Part of a small language model's weights.
Size: width 320, 5 heads of 64, MLP 1280 GELU, 33M parameters.
Architecture: learned and rotary positions, biases, tied embeddings.
Training: a variant of Adam for these matrices, 6865 steps.
MLP neurons of a small language model. Each row is named by its layer, matrix (up: input weights; down: output weights) and neuron, and shows model dimensions 128-255. Each number is 500 + 50 x the weight over its row's rms, rounded and kept within 0 to 999. Numbers have three digits each.
After each neuron's rows, "fires after" lists the tokens most often just before its 100 highest values on Wikipedia text that the model never trained on.

L18.up1249:503469506432528502571504520521517455503521521510472566471484471580501493566481485454395542493559455482534541500542445417460542486581485551504448482523464410466503505453492420549456572473494490405446518510561492506490599499463528371595484544497579517487415600513482564513514515456406473485468520536580500513529522490640507482544476460561443521506554597467477549517493500484483399525527
L18.down1249:447610486492516493492467467486424466448513534477456443482503522469377599448453531562541552477516552557492557526466604504539425497510451557517562499571521527518556534536504445429472443533537527485463543519439372509365507581484463462525495450552484421451539384510436416429511565508513447393394433486513427473522551529384503509418568486456544497415491448528573484495481515545550549622515
fires after: ".", " F", "f", "n", " M", " St"

L18.up889:397507478433504531479510533454549504591505467608461494479498481500454528483538569532461453574517543519552525499525484491512527458483505535562568564482512484486528488482470492567512559523440515553492530419429465462539541512469495451493533512429482501475420592431475555526436499525495471496561454564541609330531527477505457421490426564465558520576502493484469505482567483468484520607601
L18.down889:502515508519487478496468528496405560651506434443443484485516519480417507584649467470474465491531465476506521612562429588449483509494496484596564506526549519448556582433477476541513546482611587519473471531486543593538386546524386556563446541507497489489377488469490519554497441526443544462521609462535469516569446569643577539519412493424471496414545425439507502506512536478566458459572
fires after: " ", "N", ",", " |", "|"

L21.up1108:526446529433508415396502501531515578506531408417518553554529481476464493391453401507482491489558502565494586587524534455491414472462539488595538487453586549504378484459439426437527422555504507541524539565548531557479527482435592516494527374403502631494529507446451489537520422468454569546560394484477474451527562447471461442449545440491508585590446492414501502509483517443512563425447
L21.down1108:461503545622590527523530543489522486557524521505483457518496470446534398546486512555497650456415496407466524491476609411424559540588418562476561513529424501513559475549502535562454480500502510507506519450532487466538475552516398457481467546522450563455453482512547502531481556508485505517452503521435497441478439549454516559529459476478509441368510504580495492448514565549462466506533
fires after: " |", " in"

L10.up704:401526418498570546549409492458518432552399517462423491560530561560494602489527482520521472517530564565505489521482451430497450452528493533474496487454468551564396511511529496463553549507445578523412575529504483478464608411524431536559510369464507531510526510534503432459523539556560536483472463561525541450472513524553516529338497423479481445474480571467516468422537519473535433530505
L10.down704:429501583469599497559512562489557390532450651514435493546580500430579545407452545471473490483449554440524523457508439504476489450481572426465517542546517577494487472436453497390581558450447536486530557546499505540487461534437428479393479448515577468549548635540555428560489490549526488437502467522437568500500487545464559479430473542444459496512531460466522457535534506511598496463471
fires after: " the", " Lo", " The", " Ko", "gu", " "

L18.up707:560509430438444426424463542454436535434506580484416582501463500475513542556470484553465591472622467568464606466585473545468513522495496448578412529491449479436515538436455476516582577508462529506507528469552517482510465523491552464510540506460486506550481528432577526559480469536423498429475570600585532419485538395626532483472495497441498501571447555521473519473449537513566448424508
L18.down707:454536444532567629533565519473564460497460514438503662508528511441377504534508485551536499516485440477475569482468478510499574570482534508589584491456508386440522467526525599415461488489516512548488572462462445468524494475490444498485494435458427545423490471487490452493517519604455484466504566528484515501450580583512560494392504479460482532515526526526581493454442475529512459482494
fires after: " St", "re", " D", " F", " G"

L11.up1015:455577470362475519455499559573603661570448527476547472511503480505492592509496393390467396569583541506515531490571496511556477480538411508490433531481497516471486408547516605501424541432513510457448575538446475578528484511373466506468434386473515504481534462491478544409515488563461505504429441494579434478563516487524452489553443425463481508470496491412450503551506527449471507609536
L11.down1015:524487494543554506529535505430525533531549524465547524482594572502560517466547469494563518466424590481498510447518634530525521477497473559488482555516514525509559567431486528529402585545503514547512369552451545585491463507451465526497485607514429433571589570523539485470532382472465472515469536543484443421458520457515491446452437552429568513509427525530554592540550390455473582538467
fires after: " ", "s", "p", " M", "et", " term"

L19.up917:434512491571500477519436410580541492514418426492484467451444549515512500399618431534468393469451528404527487558495521460648483479527486480529445562422496497503435469528384503499423455568419493516427533582529523483518479478426492463501473399347461549481479547582534564432433523496540558535448477533543570379496523543577551547512500488454505538592544474437449522604524519590490438495552
L19.down917:517479550452423477487526504481470535567502529459470533493433467373571503464561467498484507502555431423517566572564444520522489508480421459576530545427528470585494505484455421528579446529563576524459634549596507485570556488567569421465538495443533565565465491517454428499555640489522505534462410558461469486498519476671525455511476527431459475582559396445466532574469583454486510484522
fires after: "\n", "-", "|", " ", " |", ")"

L19.up914:412498438349477506456517493424598494492439511530453450503457611473596588458439520429508515433489535541415525575410460447601513483504393497475406497496437567480499493539487449549413521469439561584466438528514460488513462519470546533493491482495484491477437466464463428545403591519473516495533454612511452462474532515570567510463493499521497475429515547402506507589435555480511403518490
L19.down914:511461510501496504590573523534542467611487517460541445492509500500588493420422565559502414484510526584468600406490571505507539502467457517461538395495539408449481515519362550470419444528548417540453454469517463530515605464488533528504546473583532434602546498417470537516535576486569551482548439400472496525525447449498436472578474525391528533420451520546582447513470491458453483464448
fires after: " co", "|", "s", "ro"

L19.up1152:401483523486481505545511464532534434469413522521479485489542530579576560491599518500574460496585447442474508456445503514597487538550501485623492480406493539474519558478549470442488495545427584455444476496632510462499512537463460525482476446457517502480462522426417519608544489513441486512583494525558592510556506505517501486410482436471476513461574466412540463519447543471558501567568
L19.down1152:552462476523486544434490464624437505528443546558510516574485483435509556474515465520421523514545484485624511491540544468406512474464434533502479460554497434540478511499537560510590423469648468454531561551486503492507458519438443569526531505422466466549467483477520534429485498554374489417479524532507510473448536449506568425505454479509572388576501508474473560539415520436576450515505
fires after: " ", "\n", " N", "hi", "s"

L19.up450:476558485475439438512484494551557543565450456470572623508470534470538526459395508525534445528555452459429529493546461460552439554586416476413444509489462482478553570444538485496384503413568575473423455554537450456473552543505492505604451451442484475487516479485488509536536524651564455537605496578524577556458472412534514441474554504526493485494534498443459525527465647513503493583509
L19.down450:498625537525430509486523560399513430542523543428498494558465510527582470430416554456483416379549446583506559468551675570502533430442543611495436460469407329576526497480502486527489480596464485527545395560515487474485492444451486466525544470498476475580532520488516562533494501479512547438557470554441527500543581531490473451481540553399520487501496442471383570518536530450631621532528
fires after: " ", "s", " co", " dis", " S", " can"